config.yaml
num_key_value_heads: 4
norm_eps: 1e-05
rope_fraction: 1.0
attn_scale: 0.125
init: "normal"
init_std_o: 0.023
beta2: 0.98
schedule: "cos"
train_tokens: 144400000
MLP neurons of a small language model. Each row is named by its layer, matrix (gate and up: input weights; down: output weights) and neuron, and shows model dimensions 0-223. Each number is 128 + 24 x the weight over its row's rms, rounded and kept within 0 to 255. Numbers have three digits each. A neuron's up and down rows have the sign that makes its largest values positive.
After each neuron's rows, "fires after" lists the tokens most often just before its 100 highest values on Wikipedia text that the model never trained on; "fires in" lists the words (lower case) most often at its 100 highest values on Wikipedia text that the model never trained on.

L2.gate41:121137123088123157133164126151105144162093103147093143137149150155116145120090121131108138111099149100098084115132118192161115136102112141129121127114144155067101132143106102091139132154128117097132118146135134131102063156148112126152167058111105115135085152093116089112103126109149123135098094131083167173129125128125134111103139143121130122134112133104114118122122134142176145148109169125147132113129118131110121112168109175107107136087109137174129119154132107103127144142150125110126129135140114117170111128080120148138163164133159111126128119135103144119107163124122113150104088124132181171098118127118049077125118141135090130159134134115105148122103143167088147177098
L2.up41:142112069127131098159081102115150144105142143126152160104126111120192105100115144098113113144113134117144155139168107148121169122124151135137146139136134110102138111147154163136120128120122135119113125117153118148138149080107136129113102124044139092098105159147117172097128125120175112115154114180122141118146118118099144118139170156158077125109156108087150165149144146136141111122124144132145139132133139141101100159099113126138114085122108071167156131131109163150151134095180123118125100164124101125139120139110104165142128115144143087161161109142116127159105132149118139138098140101162153131144113162081123122090122156144135140153186098168148116109137148101098187157139
L2.down41:092134129133137152124138138108197132141114181138124147133145150117149118150139149161137093117115089155132161111144122105136134108090099135149141119127111149144094174117106152139131119105137127146111159148145135131100092122132152119109160140149135147121099155163116113107101121102141128129129116134099141126177105137155143132122136153103108143159140141160105148097099140185162122163132115127131172087125123148183153142138160103162147113075132120126148175159174135132164138111104158142129118143104085123140138113113111129135155122091175120126190113096095130103104157143095125175141092115123128140110096144116086160104089062113148171152140129126151099094105171181130113117133
fires after: " p", " s", " S", " T", " P", " O"
fires in: "public", "published", "subsequently", "submarine", "publicly", "time"

L2.gate145:127091106119104122124135149111142111139115129154095090129136126098115150101158153127122099154108130144108120131167112112102113150131134131153137108117156146122079136077141102141135123129091110104116137135117119169109098134145117126084132140110122084156101150160152125132117130140123091163137100114128160147133065091150171136168151112147135094164148093155160107137107075174068125151150116084159118110125137130131133120151146181152115097105136109151107122135138174137140142080149124189135118140137152124143116107122098116151107150134191139088177135115123135118121118121114122135169070104145190155105117165109123124116117127119116159138128093146109182136106110158101133137093
L2.up145:154119105097088127141090158086135105147087128131070081171101130103119104111118135121129130142123121081112117099116139178148150087158105138150142125168139132155095138166118073149099150149100120141112107120138078177131171145151181113088148124116098096134122121100102124091145131160129089142135123107132167144139116104139141106155139096116094159115107111157119114146126117092121126173157116100151115091123132100183113138150121150127102111114119146132101109094083144157153169124139130092077109140128153115125136123109095149125145134112165142136153123116113146126122109070106134136133122084152133164097126108099112119106163095137097114098131123139096162141133122127126163130167
L2.down145:133089120098137122118111152128120141145115096132087129159101103088101134127148109147104124146126114145107124087141128114137128128103142111131122093107137207149108125110126142115116106155113090146103138159134092119156118158143153123101144111093166103183072134126139134097138101109133110149139142144088156112153113101125186093177138093134101132127119124120106129128120071146136130156129174092155116085144119128119164103163141181121137127125151137147110149135130111168153126092115117158127099152127174138119107084114112154148151102137173130116145114133134141130087142134139145123133159146151124187084115149148102117138161161128134122128107113159085176134071139141088183134106
fires after: " h", " T", " s", " S", " an", " t"
fires in: "him", "time", "similar", "himself", "times"

L3.gate509:144097101128132106146133150085128159138090107117132151153131114109107138131121146134125095144108094122108118160116104156135124122088112157142110153128122110138082118082116097122092165101165161068150138144134099127151085138128131206128118131138084139112108083144129093138158098127126100091149117151112103133145082098092107128092130146118128144124128132106138134134126130132111158144086122181116172140137146134123115109137079154175166146119103107135120118107162134087098092149156127131104141073189139184151120121105105180124114145102171131141105088118125114154148117103145134146119117135130155138133113147174096149161112127130131151124123153106121141106153130149100091141084
L3.up509:115083122158137100135197134105101149094158125087091172126133128115150121096113144140132114145133096138144104125135157119137124154135105132160146107119113100132106138079091166115129171116168178131126126172130107147159110138131167167114164149148146149133150086110152117171094129153137108137140085120147123174109081147113069120118147120147132148162098113162154144131136129106091165145100107143124103141127083091143153174132116156129143108150102132161119109113134117109132090133150131153121119130120156144151130079133115138117082124184162136115107085152149125167164121120115117149126152131121115179101157163116103136142143109116139167144145146173111135134144112120085134090132
L3.down509:121120129121143098096130146161120147114133115110127102115122116127149113098121161141113153122138175141119177123121133111112141148158134161110134132146147166149103129097135100155154089128172140153134107121060147115114120129145167161124123113154125171114104170106140148142115173168094126122146095096102062127138161126141123110148146144108142123158133159132156135160143136114065164109096172130128121165141098141108183133108095094143137129136120157134143138104145154118127135145128173130166173121094159140132146172126169093116144099151144083159105147153129113117166126095157099129115160130095112130127178119100106117108108165107129134102119121156171087137141091116124131082168
fires after: " of", " A", "."
fires in: "the", "an"

L2.gate139:124113120111147152118150132153136138120138126102097161140129153147154162120143135123139153121095131104130152156099155132159134106150146160125128123113116109126117092119125150125111139123144101167176096139102152156128097141139149200113124118097141111104086099146157107142123129141124153089113116102171122160125109135149077144125115095112147135126117120126139132124153108174103116154081117136136097097088157109079131129171072163100105150112122177127136133153121151166119133142151144103117098091150136109189097107138138142053139132127118131102173141143139191127117155103112167096137161089112129189107122144165138098156138115108109164088107138156117121138123144131112125151089
L2.up139:134110169117150130137162138107114132117134075119113151171152130101127149111168114119163147150098129107141137168068151135123126147141162138126136136160119146111120084108109100156120148138110141161192121124090157150145145123133147149139152141129137093111095102146146121113120074151115143101137128115130057129103102120112103132101127107122127091130145113096106122133167140122096114145085115133145084113129123088068114124162122149115121139114092147150135135138140161133095164093155153117100138090146122105176108109134125146072100110152132135087143149156146162134135149148131168126149147107092144161127127152168129109159116115107075159069115165132132120167126094094111108149130
L2.down139:110111137145125096105161160087156144103143119099144148146133126117127111083142136065115089101161128133125109137112120111127137172144114092117122082110148186119086109117097092143124112147136137150142113158108177156097151090157145098120109143139124144136091115146144143079133108167147136103150129106099120120128114119144155148135111148123111146119131152094123131141176126137094120137075145117139099116131140153103175158107125134108133097126096148144162118148156149119118155099149187125113183126115141143135132134142114111140063123163137130118085117124137135128159152144160088173155137154098149126083139115115084102138103132101155154074157126135119122185162122116121091167123
fires after: ",", " and", "ing", " to", ";", " on"
fires in: "the", "they", "their"

L3.gate445:077115141093106097187119124141117134114107134101108109133097148110075187097099104131139093128113119129112117143171161141132119123116096146105103141119087130150135158138120101106124127117143129122123155114127128083132087154135136127109171102087079106137134134136104129108131121082118115161147128156172103158127109182139128126141087134163116098139102070137142161101147172133103161107107145107117145135123170070171124092106157122130120148149127177124104102146131111089126109170175107097100116102140119135158128113123106112081128153132189101121098104127160109141174140138105134117114117157136108145134138092148114107152131105106148132137145095140093120107136121152136138168134
L3.up445:115121123132087102117132096103122114099117159155125120143104096177125119109091103110126126101121154117155128127122169194119115160129091109149112121113068092122130133181144090101149137147174151105167069100110147084105122148131155148127135118060130070141126123120107116151090109106139132146135132140119099170128145120158144105147116109151147120150128109125114085136115138138125147083108141178125152142154145085124150141085139150129114142155121145148159126107146162102115111164106133053111134140102114148136128107163099165130139137133127110119105140121145148099139176110137132127142086136107157133118172113166124154113122096149169113111147159115107121149114112104082131156121
L3.down445:158130121154183128144146109135129118115107112099106101166111121146121069111162115114141100132106093139097170148141173147144113135107109130094115093107114134143153153135156104118144063146131153086117130108105136131139149120126129130121091126156131089121152152134101127152126110122171089120142104094124107089115175100123122125143064095064148133117150128110151136160136108120134166139140116110140109120121099140106130103099131127140144117115131088124122093102120129107130085130137168138116169146131114156086114145112121180109171134145126116074136070153103110177093173146119142116147088121059102128123175151132127132115120099100164141148110137128092146134161098134125125116114
fires after: " wh", "h"
fires in: "which", "while", "what"

L2.gate169:127141120112145137126164122133098139132131103079127125140163132062130167125197138145115110148133125144107118134135136113117153153099152130130109130122163109156116148110124148121145135195115144116168102118180165086130167130142127176104127098130115107160155133116131099122114103129123154134124126142171108134079066175143099143096119125120153113119119073108130146109141098126164137128151142097089095100119137116096168078151156107127132165117107139131104051162113145122130142148132105189174153129135112093136096151122162162132107156170150148081125124112158138142111111135132116117143089152107134136086120101131110109134127114147102119104142122139133157113136135168136148115108
L2.up169:132152144078104122124125106134091161102130159161119151141143130092124140110146148109109136112170146153124114138135173143102170115096106109107148136116121138121081142146169167128170113147142143133135086108148179130100168129200150087154129114125156123136086134091139121168143105120101142169116119126126110142134135152152125170174111106131146116135124128097086107133149113116140121116164149116153066104121122082109139110145144111107148164147118151159110163134154137151134126138078141176132117118109131107102128147138144137104145138139120136141110146132130177147092091118141115112130093131103087172109114139132095132111112131132125054123114075157171100167110167119108118089141
L2.down169:120105151144125130140097094128130117129132142165121112144167096165120128163106111136116100130133117122155127090154134131161157118148139113115124130172103144177112136166105095123116096114148142094137109147101096139130133106089124123146161149180124133119110132132107136120124129113153120134124153128083134086119115101107161141143147136111093107155081126157063131147079104091136147148097139122120187105139146137159183167143141121174132103178108119158134138085137138126110148166166096098073145175114102160129128116167158087139119129107110088143127161128083143115147141131134099141169137133164141130131141147123113167137082152118177134167115122143149105121080136127115103159128
fires after: " l", " L", " ("
fires in: "later", "life", "length"

L6.gate376:169095139161162134148102173122137163109151133138066134139139121120111184115055131140094110111121101103086152104154130163121130169194147140134137121132120135136107105111113112132098107093167120107100115173127079123128156106138163138125118097151103105136094167144186080121109108126108102092140143134119122163118128174127130102119146125117115121109145114118159150093154100114112121177063097147152118141115157138148112104124141095164173119095125137164099151096114149103087129140156129129133114134122152147158133134131117144110112110098148163142134136115116132116132141123132146091114148110108110150136133149135111136132124116154191112109126161162123148135116144181138145100096
L6.up376:109146129125077100131133140122129128156120130138105101089127103119147136097123147140118141119109112189158111113159167140145152163146132097140116161130152163159126125140133085119084130133153147112106160142156106157170122133108170132102147135127138124197101167184114159127137098149120128111078106099134116152123112142149107133137156135153141098103095092110117108103128133151125148135104177110100150142115127126101125117153147126144110181147146145120115130084165126132128100118125124128108095096124150126145124135090092107135125117111153112077114109124126128139115159157168161158084092096158128086148095139171144128105152164159192107145153165172126120144149179139128164128104
L6.down376:115119167157168102120142108150120151153138158127135171119122145154141063114087105121145104090148151178098157121143154089100126123118111086114149113124118136128107117155124139088130169152132127081155109055125141146182159135104144089122178106133114108132108130160119125168128112122112141130148135108122126106134136099161167113112130108126101117113136104085129132162109114133122125111132144153096153137121129154124138169130127110096152099131137126176124126114073153172119138123133140106145110127135128102083092115153115116082134083156194084102102100139099157139123157133142107107122095114131146098147135083125146133082109142131141134131135078088118077143159131122132118112146
fires after: "h", " th", "s", "y"
fires in: "this", "taiyuan"

L3.gate302:125114108139124168134157122145129146129119130134162166132127170121138172135156161133101142143134162135132106164135145180124122133176128152101128126159111082123168132058149136142145110102133168142170113115104122149092164156158098151176117118121141134118114134158130150103130123175128125117146133139110103115126103183135090143111138117126102143127119157126108165082141111167135139115099077103146134142131125171132188109138129122152125129123093114173132149110099108155062138171169138131111139119138098101128158080150164158104117118150153100126133142092117145154124143120130154100157155138134116141107125172084177108142115125108143152086110105105173105125138115137124119176130
L3.up302:113136130076121166106148134114108152117096135072094160147113100101118133087159115100093159096121148136161130143107135076135142151143085120162148124123146107157136128115065081125151142136147148115135099129137148144100111139128148122107153122097139125147103152139152144158171150128128107115111094144126134136146085151166166119108164098161095101115142147104169118161150092144169131139133170099131103150151125109103151131173137144123104149109143091139148129174179135123117082115159166140129164123125124102143093112141057124124124134111131165157112091146177097096115107123128130135105156128106156148106106111143143098143103131108108092111148162131125083117152110108126132104114
L3.down302:088113126127155113128133144171144124089116128096139104128122108144174110096146166136120099107161124136067097115110126076103156152117084137051130123102113123138123110152126077154132126137090084128095116158087154142152124119074083129137156133113098124115135106120150115122142110127092141125130142098093098105067120139123132127160174136137095130141143170153127102142100128126109171149110148152131090169135115112158142121124147087093144162153118128130134173109131148125106122120116166152097135095074178127146103165091172148150123136148140108118111160100160111143152134108129164114123117124128169152157150108138141112130098120154132090131106104116112099113108122102112144124114
fires after: " of", "e"
fires in: "the", "their"

L2.gate345:117114154094147164130155114106100093123084143094157130112118154144102130111105131131123147108132142104091131129158158124136211125111174129083123125106116106152134167148101136064103145132171159101114131109126159120169114137150119103132145099140126121170139109140125123141202161137118136143106124126154156118123161103116145159133097100109143100128127098124150145106128160140187147127157123130096142108097164137148104134142100111151125127132159157123116117123135080153125105167139123115071114098125148116139132106090159155096134156096143123110162102154151126100152169131119170140112118129146134109139114114125108124144142088146150088123151110107083104102123135127061159175117
L2.up345:113155173122137136103168128171109111116137143114143129107140156126115155124153125181112124125135136154112083120140148137137165130148147119088049104117152109202128161126087107094117122175169148111131145126156124119139134145173157081107136093142146122145147100116144105147150176108157128151114120113156168121179152151123118130162094130123133100150140112107122158137141127174170166135119135110096163126113156131125105142137130100146086157130148162097126104134172109123126112149140153146126144101124141098135143092123165185118143155107127140120128122156149133133135166111109177121120117118089117110088098142142078125137117119173162112143141118162123126113082143175109148125123
L2.down345:137158137135169129119146132120141153085126122130114071099170143113165120181125134089148136097103119104139133116141112131089130195160134130095136102143149141077127107133096111153161145143148114170089117135107121141131135150093140150129144158121161098102147113109126130162137130171112162139154163142169094176120114117115123129124118168108156121111124153130147101158091174144122136150131168132113162191137095156121116158106118130135135101134167150157181125149117109101117125065119149114119136129095154170100141131137133182138116141145115115127126124148119107147100133118192132163156105119106141159130124133141140160132120143171140161129172119148099121113151104130082155109155
fires after: " b", " h", " al", " H", "ur", "ir"
fires in: "between", "high", "betulana", "burial", "alternate"

L3.gate519:085108159141135092135145123151137119164133119104087146127149128097107121112107134151132125109123144130140107121155134161130097110160146137118123122117167111156094167126130134104103143127148126127155137143110109076128099125093075177129135065127099124134165105116129125102121169121121144136141160152186095175144093199123123114123135119137152132104106074143155121093147139103149112084151106144123134068101136068116202107112086134150145136122124156136100137115130121116126111132134141100136078143151100139164146114107146079116161160139133136117086121089114108096131122117105137165150120096131123132104084142170121139087125108132150136123142123126091138083147114140111125118101
L3.up519:122134104106082099134136112136130148122127127150100154137123128128138125114111133119081116131111128112127128105128102114170128136168162113082127125103145130151134130158118109097130114146119138107157123154159153101132079107103108147134126136074111125152100142137145067115124112132186107143088150149143175123165122163131149137134160139137125090091094100069167117168086137152132098103152117130135164099132119120091145146114077151121128142131172134159112135093125155174114103104160166130149127151090114125166109104107099137113174104110104096155115122130140122123169136176129119149133105096145084101105166190168125146128105167130181120145133167128157134135144144140157109115131
L3.down519:162138100134149141090111142152125143162136143118143089141082159126121143146133153131094116135130117117142110168118141127127142083146149114131134097123110110151096142159155146099121116195144122150108139115138174110111153152080152158093144115102126151121113140130136095131149134118112150153138146152191104106130153156111131084154101162115125133131117131153117130180138106137097160163171075055111124146096171121146089096146149159114122123135104134108138150117134117091137148138106122088116120097112108170067136140152153102165118082170129131120172142143144156112090112143105127119147126142150110130127142085132086158113148106124100145095128129111150127127112098107120143068160
fires after: " wh"
fires in: "who", "which", "while"

L11.gate491:117100091117096131155105124136139150126121129162104139145102088146099144098157122152095127113150111146051168125162144136130104124107129152138160152162113160109119183150128123104146105102162134115102128147142143120105093175137122116119087103141121084123129116113123097137103146094135082127158088133112096189115173151147122115108165150131122158139126128170085174158119125137108137161143156131113108125137171128103105097129173127170147115120106128162115160093131142108108118121149077096098112118117091139123141120135176164119102119104110119119123081104156123105115145142123139079132122138118145119090108113140133152140130104122134118163100108119155188108156159160097140150096
L11.up491:114140057092109129171114157131146135059146112165126119134124129141078092099137149121105124107154105165100078101129107162140119161125139097127107154110118114145142180106124138142116092118154127137125150106128126126121083151156186173118126107142134153121183121117096147159134106102097160140108090188110160125123160129138152117134173111116128111131119097149123130122122119089170135139116155173106145089159135130108135106144155098145114141138129171143144148119126103128147102153111101092090178071151135131125130090129135141102131128156156100155135124120112117132133144126116116136134105073145107152149121143086130125120179156094168167137134130129136124136147157164131115152120
L11.down491:157151116129155099150105150140140150123132145129091156183156096129117120113126123156124136144149136162166122087190152125140126139115156140058126142158112169143138094107144132119139154118141118095133112133077134100129136079158115100148142156117108112176142138109145152123150105132136154155109126153120131091116143118122162118128142104109131142127109102134075143155136108102129119161113103154132113132108147143148122135116167106129081098185153107153124122122149125131087148117119126121131134157112137131115152166119125159087129122111114152178132144173087119175185156129134164119161077155158135124100085162084122106132155092113148110163122109112069162130125119083107113155129
fires after: " I", " wh", "h", ",", " th"
fires in: "it", "which", "this", "its"

L2.gate427:170102121110136138136099128106151136142139100122106166123072138146089119137113112137105112114125108133109129122159128138111097126157102163156111105130176158130112138106161099114144163191176142122123150105130152093113112147164134166116138133121104089143117100128180128170103102176108131130147111133149105160120162136155117124109146121144121112116118092106154099090096168151120102064171143147174118133132100098103183102140094123107142174114168100162084131141125119154128128123189109133100107135128131136108053138132128136139154099168126105125139124114143116140150121102119128121087119110109143163119075136153117146107086126168125115134158148137136127118147142157110129126108
L2.up427:126126132132129146109129139105153142133139132087106105158114115137146157103167116131114095107124100179122147098161145139074132152136134115134107120121127164126107135098146138134138108117128169184152119094144154087153117171131145135103154112135104104123118134155163145128134149103119161121116118149144160104113121126134175143169099109116121115146152091136115138127128121137142131072140146073156138123136158118123159097129148123169163167135131158104095091125141120168128114170145125152104203141115140156142101181128130138155132147112116099108150122134125126165174098143117123131139115138109159166105081116114143114190107108152098092119083092126059139116065154129128110131100
L2.down427:163131140086128121141186112107134129104124120160151093129147115140139122103104110073120118121124135121150159088093166148146132153064111077142137116082153145096126147119116135133126168126149124109094125158113128160132130090094149154132140179086156108140115138112170114151104151151125125135138157095094079113126142149140145158118108104105146116101107127111140115113139082085164170129107156128138104152130147146121145151127170105125119104131124146083113102078081095143131151099158117181128110090122135115133150110150140147146145134133073143132120133166136158123128136137117091116142107137121140153138140125204150110113119133103169143093130122157100123154114171119128144175159
fires after: " l", " L", "l", " v", "e", " se"
fires in: "later", "liga", "several", "never", "limited", "lignyodes"

L8.gate330:136128143167144129113152124126164143181139141140084143141154108136148147092132175128110144123131117126077134138111101088152133135114092087170099088129090126116137133149152165121127113137152128076158156093106108111111141144143151139130125154150115135113136159151134121113136133147091041104133133131121119121093135146132133162122154141122146115099137158150121181135106115159112101158081156122103155131118125123141102131115137146126155123122150105097132114137154137138116107159151116139118111094121105138137159143175145118104140144180114098115113186143128152120153161106101088090178091085139118077084131110095106123092154091131154107160116170134153129154180159110112124142114
L8.up330:147163121140129109121132118147125133094095119113125139139128169103113119143153113110123139101103137126111111113156160134102080139102126097104143111144134127158105145120125056126122100152119109129128132144099124138129151177096134165100124100098107104120145138121149162141130086136120131124125111133152161178126092120186120131148113107134170117159142089093093115123114136118124131076169133096108112095104128139136165133119143103130164147113106145156133109083170137128143129117131098082155121074146149130119180096153142111134101112137158122057105127103105118107097183057124171146164119126149121112134155106183101120096123119149128131169138115142098104163140125118138161100105
L8.down330:141132138156142134116148133163117125130123099109121144167103122142122111100107164139127131111134124100167145103144076173095108106174107095109143164144111156114134108117110114126158132172110124142120137125124108098139118122101159159134111115179099129116122110117100105107106160085095116101142155097110125180116162153120147118134104146154139153130073099097153171152137106115129132094103184155140158108125129170078118096115144143132169114141120136168124115066094140100133086141133139110096144154179141085132112130083143114121131132127122099109133113154142121176099118152082160142145116113096108115111169113078108133102158118095132142174095082136140119135153107119124119101138
fires after: " th", "h", " wh", " "
fires in: "this", "what", "those", "if"

L10.gate133:145063164131137106169115158106132159168170092143119131119116134129109137149132122141108147107149126143127124128111128142124151113118131112126129151179139153113088140140119142132049138086127122139121157125128141094103112165154105147165116127129128078122118131120153136116117096128119089150132115105157147080126139131098146129109102120128147138144144140170096148107131162131098160138144122080147159110131174141137127115091116096122121129083114148122132143095092093131090107172127104128130142145111099131073158176134191130105108135089070114091135160115105118115133116074134130111121116154116078109161117108161153124111100196118143116118164146135135126102167112095117116150149
L10.up133:103119113152153118146090098079083128141105106156118133146122186165124122158137123133105126172098127170126102124090158117120110101041121123128112095111145133132103112153181120145136118156100160139102090117162126138124129115142144138185104159109156098154121128152119089115141103116119104165132094123151138104141148135126103107118121078126115142111100126142120143177118143136115118131155119215133152079118126104166133117121093160088156143140121114124134132148137121145120157113108136128100075052138128106127123150124122135172141100092096125154103121134162094112162135124125128146146124111097124141146129127151146097107152127118100150142140140126152123125148123175094136082127
L10.down133:106150117090156113121141089163150141106147113142119064113137128120135140107120102125186090077119095126103102159135119143109130104148151172152140138124108105139106121162120103133179111166109085123084152111164157152157138149159143083100121073124114153137153108135117146149107131098121116153134140157124114097157140133123121133146079148170154076102151141113140144133111105084144130116103155136078128171134090151101124097142148143156138123116136083168105100132103133128133090122159096098126141088132130122115138115075138148140114137070123127132096117107106080117119148103084132120150143132131118136124117153121131124135107137183121114130124139129117140133069115163162116144174
fires after: " O", "O", "ed", "or"
fires in: "on", "since", "one", "born"

L10.gate388:141130096138140120114112163150136143111138125147149126120159110143126126134131183134083184085148128123131110133148117129142153109123123148176127091126143123111100117102112160135087119147121142113133080164143092119117192141152129151121141122154131142154136111133141136121098119146156108184136114128129131081100122161141077117098134125131164168114150140159076147110148116136123144075115132094130100144099182189129168129149149137161141084109073141153134161121075145119150138118128097116098164140129126154100153119094146121131089139163126157128154145092127087137114103112123131163111137118134114122105097113141129138192089101106145097100111136173135137119172151130104150157121
L10.up388:132178143127125134113154107106100141096112115139150138112137156123155146111112102100126141107129164148114140145144192123075105162150121166127116108150144130128111082134181117107156166115117160139106144148136132121113103109088120151152126063105132111115133145128128127136123114142115108186132117118117177143122092089143121115145134149140158126110113101146129109112119089123130128161163115162115133161169132099152139159114096154121135166137118132133172160185143133151140127095132116126124097104112089096155121105155132126117094137157144169131105067078158109138141113132097139082166110149156153079096142109141119121135113167085109151149112136148167159111162098113107089095147
L10.down388:104120113107118128133146101106133116086113172085124114141153135112152151130096134139149088141121159125106094132080138120125144128078125115166127111157137128096126119122112111128136101128087158130102145121126132159142134114092093108128101127150146155144126139173072134147085116126161091119166141099108100152091116067125105134149151128140128167090125087139140139144117152149130168098149113143145101071104142141105124126134124166126115120121115123103137141170113097127126127103104116113089164136115126147144145135097120112128107150101147125077140117110115125140124133181137147147162089106073173126117114138182150145110074127136154109110158124208110109095142194134130141156107
fires after: "or", "ed", "ir", "on", "re", "d"
fires in: "born", "preceded", "on", "second", "first", "succeeded"

L9.gate376:121124123136121120115096166159134154143139129152105160145095127157085142080096130138124129125147163108074085134105134114121121127129117121122152104094143154163139144103148151130099099121139168139136161138110121093123091124125172161164114141165088097119132109128125142119110070125084100142163110146117145135133141114114088114123131133089136124140115111111108135085161138147122136169128139157124135107180145136107135131137127147081123087137107134129084138155113114149116127151132106139093143090175128101146098108147091128158110155133150116084139137139161144092107176108115113142122089140063101091132128137139086145155136144061153127108133106164148146121142156199124142152091
L9.up376:145123122095133143146140166105143131084132147104125160144146116068080119092108069118179146105145140142129123172132142111112136165159123095116196120112125145134139162094099102143126120133143091140136150128090149109145122124133145101134166113153116139075061147135156124165111128149128156122172147124126147116138069161166085122150102134133139138130131135077131143150170103102079137086096105139133126153107151152119157115153151135140093134145148146144116138105135128162135089079156144139133166107122133092138108100112126102112096127105141133146095095171141131136146142169124150160122143136079139136108160112125136105154121113157120142082136119149129114165104115097157127117124
L9.down376:183124140156110149095175116107165128123124139135078174144125110117116102115132159146127106121097125133099124100120137123116118110167099128112127115141142154137166137112118119129114147126140111159134159127141150169137120125129166180162103114120120147170140143126115096174067143110118118131108132120111151134118130178150105113143113148136156167141104120130140108101172148113140177165089118138104131150188128119107104105169163064112152183203151132126155127108125077095085132156137163097123135128127111121113103139161113116147122107150150110095162121128158115129108149142132154088110115136087144110122111115112143135129068145095113143089158140147135101139166117135114140106140
fires after: ".", "s.", "\n"
fires in: "the", "they", "these", "their"

L3.gate143:106132093141068108107152122147113133133155147125135139122134139124087128162169124097113145099148107146081167134142109093124127134173132132147103164187147167174136184108135123157120107121115164118089150125080125133120099126121129129126133128148120145129116136147143156138153113122090174173105104153191120094115115162133116163123108154086123143092086128140135167078173140127125122061141144080132124126123090150129130088146137097144130111123136141112111120138154113167138124101145094142108123151159107155132120173133092071123132137141133148131099154098152072082145134145120132138120111114152092122110117094107143121097142176108133141119124155129137092099144138146137117128138
L3.up143:138109140123128148114161119168146153114151113114121105152106141113133164162122123126091121155158071151116144094131119128162140107165145125134072150146139115150123137090151157169131151110117179110103118132112069183154151135144135139094101153152135129162203115133164129139132113097135128141111124124148112112102072129123076152103072144125103115130144109118101218144140146136108122168094123139125151140123143141131116115143121076140124150140167118156127114159114119156108139129160114155135130116127154111065148132158108145118167140142162139087100125140161141110132147159121126123097103148104150144111130127114093136162118131135128124168079123147126122143153162166093132110143
L3.down143:129099108151175143134158142160114083134139155150092139150147124075111139167115134114122142147109134144136117146125116113140142135161146149129134129161123118146112170143144127089155148069127114102143174133118124118132134129164117174122116124110136131141130148169132162076119129133148138141124095085106116112170125106137137177119129096142107135077133118171089085160137128142147161192127152125116144117131150172120107132124140124109144124134143152123109161129108076123103150111158136165164106142105075119159160100101112156101112081137114158164110163114163154101153135090174140086119115108131090104153134102147102118134150119142104174130123100137180134107151128154159100098151
fires after: "a", "l", "all", " L", "ast"
fires in: "place", "launched", "public", "footballer", "plastic", "law"

L2.gate104:150097133152102138106098138084140149113113156148099117123097193128084186144143184148153126122141128138123140166111172120121106153142144154136108126164095134095075147097118158132107120139115133136090110125132162103095131163139100157083153112144102104144080113101127085147128094110113136161084151105159131129153143146147115173133129132112143119123133133105142084129128137113116156106133144110151057152133122179162127106161107136108120112103152113119117103125173102114155149164184115138109131110151139129137099118126129140104137121183155162130132134131144128136112101102120143077162127145126119119128126127140122158148131099140130103159125130105118083131178095174127078124110
L2.up104:100140162125088169150081105127137119090162121147137147133093132137114132067136133156125162139124120157139128108119129112116149109124126138097155080121145139127154122118122145133106156148125122150127168154174174126102181120168074159117110127117080110121093102096111074127152106175169129135056128126121135134127074181174133141062144092136141132104099118107123085132119164154134126099093140139116120111107115133139165123106118140139135121126134167134129139122151127115115127132125115130098111118113179109128140095111106155125133113138126151120119149154143062122112124101101151146137114112120140129152152184108104166155091109117108112140117126103124127088108129140148158167166
L2.down104:094136149148098174134105116133122100123156111169134135136129089180180122093143166115149156139083128144129108130143139164166131156119127141138139117130119097143097086148110125132111103109175109120125091167147114093143199101117095140140136123150102146118069105142108155142110123155159163153148155122078135158137082114161163142116118103148138129086081108116117088121130119105158131153092181114110165100172095118121142145163123117132103111120093122121198115132109110104114118151137100095162155129135125100096137133098083147104134111143118149135137134136134111120134145135143118119168147164141125160147131113122087139132115110184122121151152113104083141119126155128109147126122
fires after: ".", "\n", " l"
fires in: "it", "i", "in", "its", "length"